config.toml
num_hidden_layers = 12
hidden_size = 256
num_attention_heads = 3
num_key_value_heads = 3
head_dim = 128
intermediate_size = 1024
vocab_size = 4096
hidden_act = "gelu"
norm = "layernorm"
norm_place = "pre"
norm_eps = 1e-05
positions = "learned"
qk_norm = false
attn_scale = 0.0884
bias = "none"
tie_word_embeddings = true
parallel_block = false
init = "normal"
init_std_qkv = 0.0216
init_std_o = 0.00441
init_std_up = 0.0216
init_std_down = 0.00441
optimizer = "ademamix"
learning_rate = 0.000649
beta1 = 0.9
weight_decay = 0.11
lr_head = 0.00873
max_grad_norm = 1.0
warmup_steps = 595
schedule = "wsd"
decay_fraction = 0.677
decay_shape = "linear"
final_lr_fraction = 0.05
batch_tokens = 65536
max_seq_len = 512
doc_mask = true
train_tokens = 375900000
max_steps = 5736
dataset = "wikipedia_en"
MLP neurons of a small language model. Each row is named by its layer, matrix (up: input weights; down: output weights) and neuron, and shows model dimensions 144-207. Each number is 50 + 10 x the weight over its row's rms, rounded and kept within 0 to 99.
After each neuron's rows, "fires in" lists the words (lower case) most often at its 100 highest values on Wikipedia text that the model never trained on. A number after a token or word is its count.

L3.up528:58 48 43 42 41 26 38 54 46 35 55 32 40 45 38 41 37 58 35 40 48 51 45 43 53 50 40 54 46 50 37 64 51 61 53 67 52 25 69 44 42 45 48 57 47 52 40 35 40 50 56 59 59 46 47 57 46 51 50 49 41 49 59 62
L3.down528:48 63 46 49 55 63 49 54 44 49 62 55 66 61 59 53 47 35 46 46 53 51 52 54 60 52 43 42 59 65 48 50 52 42 45 46 36 67 45 48 39 42 51 46 52 30 69 43 53 41 63 46 26 54 41 37 57 45 40 53 65 60 57 43
fires in: "in" 47, "forces" 5, "when" 4

L9.up419:33 50 41 40 62 43 43 74 25 55 60 46 24 42 49 56 41 54 27 33 45 41 69 41 50 51 49 50 67 59 31 37 34 49 67 42 35 40 28 46 72 69 55 53 44 51 37 43 69 56 41 63 60 51 41 67 47 56 55 38 56 55 41 39
L9.down419:66 41 42 42 43 60 46 62 46 45 52 38 49 55 40 58 54 46 50 47 50 35 69 38 48 77 43 49 46 59 51 45 53 60 71 54 57 57 50 41 54 53 50 63 40 49 50 25 61 55 50 51 60 41 31 57 51 58 63 50 70 58 42 42
fires in: "no" 16, "of" 10, "3" 10, "number" 9, "w" 6, "2" 6

L3.up916:72 45 52 48 54 45 48 54 29 53 57 80 39 44 55 39 66 44 29 48 59 56 48 64 59 48 57 51 39 50 43 55 47 46 36 40 32 39 40 56 49 48 55 57 38 42 47 38 51 40 47 60 49 52 40 72 41 55 68 66 39 59 60 36
L3.down916:61 57 58 48 23 49 56 52 27 37 55 29 42 56 43 46 37 35 44 57 45 48 52 52 51 54 56 60 52 39 52 54 42 43 63 53 27 62 51 43 40 56 66 50 47 40 50 35 47 52 51 49 38 44 61 33 59 37 44 53 46 46 53 46
fires in: "well" 17, "long" 8, "far" 7, "in" 7, "throughout" 6, "on" 6

L9.up770:64 76 48 50 55 45 45 49 52 34 47 42 45 56 57 55 57 48 61 50 43 39 55 49 49 41 51 48 63 44 51 43 54 62 46 43 48 58 49 50 52 60 21 60 54 35 67 39 51 57 54 46 62 49 32 66 50 48 63 72 48 71 43 32
L9.down770:58 61 52 55 67 47 53 44 44 53 62 50 52 64 36 44 41 48 55 39 57 55 46 47 52 72 46 64 53 54 34 38 36 57 55 54 54 39 30 62 43 48 60 50 57 49 51 50 58 47 57 56 49 50 43 48 61 57 53 67 49 37 56 40
fires in: "on" 19, "since" 18, "before" 10, "time" 5, "august" 4

L9.up368:73 51 58 40 40 36 35 59 36 51 54 36 51 76 37 36 20 65 55 43 53 54 53 52 60 39 43 50 44 41 63 52 65 39 46 73 33 47 49 56 47 52 65 44 45 67 57 36 41 62 37 42 45 61 51 41 44 61 42 34 36 62 45 46
L9.down368:52 44 45 61 45 60 54 40 59 39 34 50 55 54 34 31 57 33 57 34 43 55 45 60 64 50 39 56 36 46 64 70 43 40 34 50 25 71 34 47 51 71 59 53 52 46 47 51 59 53 46 51 60 57 34 37 68 52 58 49 54 50 51 57
fires in: "in" 70

L7.up288:57 39 61 65 48 38 61 41 55 43 57 53 54 45 50 55 40 42 40 38 67 52 49 66 53 31 39 41 48 46 49 54 38 56 55 68 38 35 43 70 31 62 57 53 65 55 40 64 55 36 51 46 41 52 48 46 64 56 54 52 60 62 31 49
L7.down288:69 54 40 40 50 77 55 37 57 61 53 44 51 57 50 36 61 55 33 55 39 36 36 46 50 68 37 48 44 53 42 50 62 46 47 39 65 42 58 34 35 57 45 50 35 51 49 45 48 60 49 48 47 47 39 48 37 42 50 42 46 54 64 47
fires in: "of" 39, "and" 6, "well" 5, "his" 5, "or" 4

L9.up333:50 64 54 31 53 59 48 46 45 63 43 41 39 53 54 43 52 48 55 41 58 44 48 64 45 48 34 42 35 50 43 35 56 47 66 45 49 50 49 50 44 66 34 70 55 44 47 55 45 46 44 53 76 49 28 52 50 48 43 47 48 30 50 60
L9.down333:44 64 48 56 69 57 51 60 55 43 54 63 68 53 44 56 72 60 45 59 32 62 56 33 35 54 46 51 37 56 50 60 57 44 49 28 49 35 43 42 47 46 46 43 31 50 64 62 61 58 50 32 52 73 57 45 44 39 52 56 64 55 54 60
fires in: "august" 19, "may" 12, "july" 7, "december" 6, "november" 4, "march" 4

L9.up895:52 27 60 43 46 56 43 22 34 36 51 52 55 42 52 45 41 47 30 67 62 53 66 56 50 54 60 50 41 63 55 56 49 39 51 56 50 51 54 54 34 45 47 66 55 58 52 42 40 46 54 51 59 52 43 59 48 52 33 52 54 67 52 64
L9.down895:70 58 55 56 55 69 63 53 46 57 59 44 50 59 51 86 70 46 48 45 43 48 35 36 39 41 35 42 63 58 41 32 61 61 47 52 46 61 43 69 61 55 41 46 57 49 47 37 55 61 38 65 47 39 64 30 52 45 43 45 43 33 46 49
fires in: "was" 48, "is" 13, "not" 9, "noted" 4

L3.up469:24 58 70 53 45 45 43 56 37 60 46 53 53 67 39 42 66 60 50 37 31 57 59 46 53 45 54 56 48 35 49 48 41 54 53 66 39 49 40 45 53 35 43 59 53 55 49 41 53 60 38 65 46 54 50 55 41 62 59 50 53 52 59 37
L3.down469:32 47 41 45 62 60 58 45 65 59 44 59 65 37 58 45 59 29 50 56 50 62 48 67 48 51 63 49 43 58 57 61 22 53 44 44 31 62 65 44 51 49 66 49 45 57 75 42 48 55 60 53 44 55 64 44 40 52 37 55 55 44 49 43
fires in: "as" 46, "made" 12, "became" 7, "considered" 6

L7.up825:48 49 35 50 57 49 44 54 47 28 43 56 37 50 30 47 56 41 47 61 35 48 54 54 72 44 65 37 47 65 56 44 52 45 58 63 39 40 64 42 48 67 42 56 38 51 41 43 52 63 58 63 42 50 44 69 42 48 58 55 53 48 35 46
L7.down825:61 36 64 49 54 73 61 34 34 68 51 65 30 58 48 49 54 39 54 56 52 42 45 34 46 53 36 43 62 50 40 54 53 53 55 44 42 51 52 49 67 46 44 43 69 36 63 54 51 62 49 52 57 44 48 34 46 46 58 37 47 37 58 39
fires in: "and" 31, "or" 9, "would" 8, "to" 6, "may" 5, "could" 4

L7.up691:44 57 59 48 47 60 53 47 46 54 27 69 58 53 67 49 32 53 49 49 50 38 33 35 46 56 53 33 41 32 47 46 56 54 47 54 64 58 47 57 52 65 57 44 43 49 52 49 60 47 45 46 43 51 41 44 51 52 49 54 38 72 48 48
L7.down691:64 40 63 56 46 69 60 43 57 67 44 56 74 73 40 44 50 63 42 55 71 50 56 61 47 35 53 39 52 56 43 72 37 40 41 65 25 48 40 63 63 67 58 41 41 57 42 66 54 38 40 51 40 34 56 47 57 55 46 53 51 44 51 53
fires in: "in" 19, "at" 15, "until" 9, "since" 7

L9.up980:51 41 43 44 48 50 63 33 44 45 65 74 49 54 37 54 64 57 34 46 47 50 79 74 39 42 58 40 43 46 67 67 72 35 49 51 33 42 42 51 55 50 46 65 38 46 42 44 57 37 37 52 51 56 45 53 45 43 50 43 48 47 38 53
L9.down980:48 33 49 66 57 60 34 54 51 35 53 57 44 64 65 53 45 55 34 50 49 52 57 36 45 43 56 53 56 45 36 53 54 43 50 56 43 56 54 58 40 44 57 64 49 56 54 46 43 45 60 80 37 38 45 52 68 64 39 62 66 53 48 39
fires in: "an" 61

L3.up825:20 51 73 48 37 43 40 45 51 21 63 52 52 47 43 45 58 61 61 54 45 51 48 44 63 55 64 50 54 38 54 45 35 47 37 38 39 46 41 55 49 49 42 49 38 59 54 39 36 71 50 50 62 53 45 46 59 46 54 43 45 47 63 37
L3.down825:55 56 45 50 52 55 33 51 24 43 60 45 51 36 49 53 48 48 53 43 58 31 52 41 59 58 57 63 54 53 48 56 42 48 56 45 48 35 52 51 53 44 62 53 55 49 59 50 39 54 43 51 60 44 66 58 49 45 41 38 52 40 54 53
fires in: "st" 20, "historical" 13, "historic" 12, "written" 10, "sir" 5, "san" 4

L6.up139:58 51 25 51 46 50 50 59 56 65 58 68 44 44 53 51 45 48 53 43 48 53 82 62 51 41 49 43 51 40 57 58 58 65 54 51 48 56 40 48 36 58 59 44 55 56 50 56 60 54 33 58 47 53 48 62 47 54 71 42 54 45 36 56
L6.down139:40 62 53 52 44 58 38 43 54 27 52 63 69 42 36 32 57 53 51 50 49 43 66 41 43 43 49 36 50 50 56 52 52 47 45 39 51 62 54 58 55 54 28 52 65 40 64 40 55 61 65 44 60 46 47 53 62 40 50 54 43 59 59 55
fires in: "during" 26, "with" 24, "iraqi" 7, "iraq" 4

L6.up515:44 40 49 47 70 46 59 47 51 65 42 36 40 30 22 49 41 54 68 45 59 60 44 55 44 60 49 41 52 64 56 53 52 35 44 43 47 55 35 53 54 66 56 58 44 55 38 49 58 58 48 49 53 59 57 44 35 53 50 52 55 48 49 38
L6.down515:75 43 49 45 45 60 59 36 57 50 40 54 29 38 55 51 42 52 77 41 68 55 62 52 56 59 36 48 47 60 37 45 43 53 60 57 44 56 53 56 34 43 52 50 50 50 47 52 57 44 59 57 61 53 49 61 56 50 53 53 41 70 32 46
fires in: "one" 17, "both" 13, "all" 7, "be" 7, "members" 6, "membership" 5

L6.up784:41 33 48 42 44 29 43 67 63 52 60 50 52 49 63 78 49 55 41 57 51 64 56 50 56 31 62 39 49 67 45 52 56 58 64 56 48 41 36 34 53 63 61 46 39 46 36 42 62 59 41 51 53 50 46 72 51 58 73 50 45 40 51 38
L6.down784:41 52 52 56 45 49 47 29 41 51 47 55 43 42 48 36 57 40 54 42 56 67 41 52 47 64 45 39 50 49 69 67 50 49 35 76 34 40 38 81 45 68 55 53 56 53 61 49 52 52 60 64 50 48 43 37 42 44 63 57 61 61 47 55
fires in: "a" 21, "the" 13, "this" 10, "most" 5, "an" 4

L7.up953:58 54 61 43 57 51 56 51 47 40 45 56 30 50 61 44 41 42 47 50 47 65 50 76 45 39 53 42 46 64 52 67 48 49 59 63 39 49 53 43 39 61 50 63 27 55 37 47 49 50 29 64 41 43 40 53 43 47 52 30 49 57 52 55
L7.down953:43 41 32 56 46 34 42 40 27 43 49 38 58 46 55 49 49 41 54 59 59 52 53 39 34 54 42 46 63 66 47 47 55 70 51 46 70 71 51 49 51 51 44 42 40 57 57 35 39 51 51 41 48 58 43 69 53 43 41 46 52 39 36 54
fires in: "to" 28, "in" 18, "of" 12, "ghost" 6, "nothing" 5

L9.up960:53 37 34 56 41 46 53 53 39 39 54 63 57 37 55 34 36 53 39 40 29 58 62 41 50 34 53 56 43 39 36 42 50 44 55 63 65 43 46 51 64 47 56 47 16 40 45 41 59 62 46 56 69 45 50 58 47 46 56 60 50 48 43 72
L9.down960:54 55 47 54 43 44 57 45 44 70 51 45 51 48 56 50 29 42 31 60 55 63 40 41 57 47 46 40 57 49 46 53 50 38 66 48 38 34 52 49 55 35 53 60 55 48 61 58 67 57 51 45 53 66 49 56 54 57 62 54 66 48 45 58
fires in: "an" 62, "analysis" 6, "anime" 5

L3.up343:36 50 45 48 58 60 59 54 50 51 50 53 29 42 36 34 67 51 29 39 38 43 42 50 60 44 47 52 48 63 47 43 52 62 46 47 54 61 43 54 31 50 55 49 54 45 42 42 45 60 47 43 54 58 52 63 49 52 47 60 33 42 43 44
L3.down343:57 43 73 47 47 41 49 37 53 55 51 44 62 64 71 64 40 41 59 49 55 61 39 59 54 50 54 61 51 55 47 48 44 50 46 46 50 54 60 67 58 70 43 67 55 42 61 56 61 60 60 51 55 39 59 45 43 37 18 30 37 37 60 57
fires in: "well" 21, "have" 19, "had" 13, "has" 10, "steve" 7

L6.up10:46 46 45 34 61 29 51 46 44 44 54 50 62 62 41 70 49 64 63 63 43 57 47 61 49 45 45 37 49 56 49 48 65 51 33 47 77 42 44 44 54 57 60 54 43 64 35 68 40 57 44 55 56 57 41 46 35 47 61 76 50 48 41 61
L6.down10:57 62 44 43 56 58 42 55 44 56 39 39 59 37 53 50 41 52 35 61 61 42 33 48 62 57 48 41 52 52 47 48 55 63 51 74 38 77 38 49 47 62 48 40 56 43 51 56 51 46 60 53 50 49 47 59 52 42 54 46 47 63 57 41
fires in: "a" 68, "one" 6

L3.up530:46 55 53 52 34 61 29 57 48 44 44 58 43 40 42 38 47 58 44 46 36 63 47 65 37 47 58 37 46 58 47 53 52 62 48 41 50 43 44 59 33 61 60 63 56 54 35 55 61 57 34 42 60 54 57 63 72 69 33 45 60 57 41 42
L3.down530:51 28 78 48 59 42 49 45 64 49 43 42 41 42 54 41 61 55 63 48 57 76 32 54 47 50 53 64 44 43 50 51 30 51 56 45 39 63 53 61 43 54 46 55 56 36 48 61 60 38 53 44 54 52 60 45 51 55 56 35 52 41 62 57
fires in: "all" 43, "made" 9, "change" 6, "success" 4, "continued" 4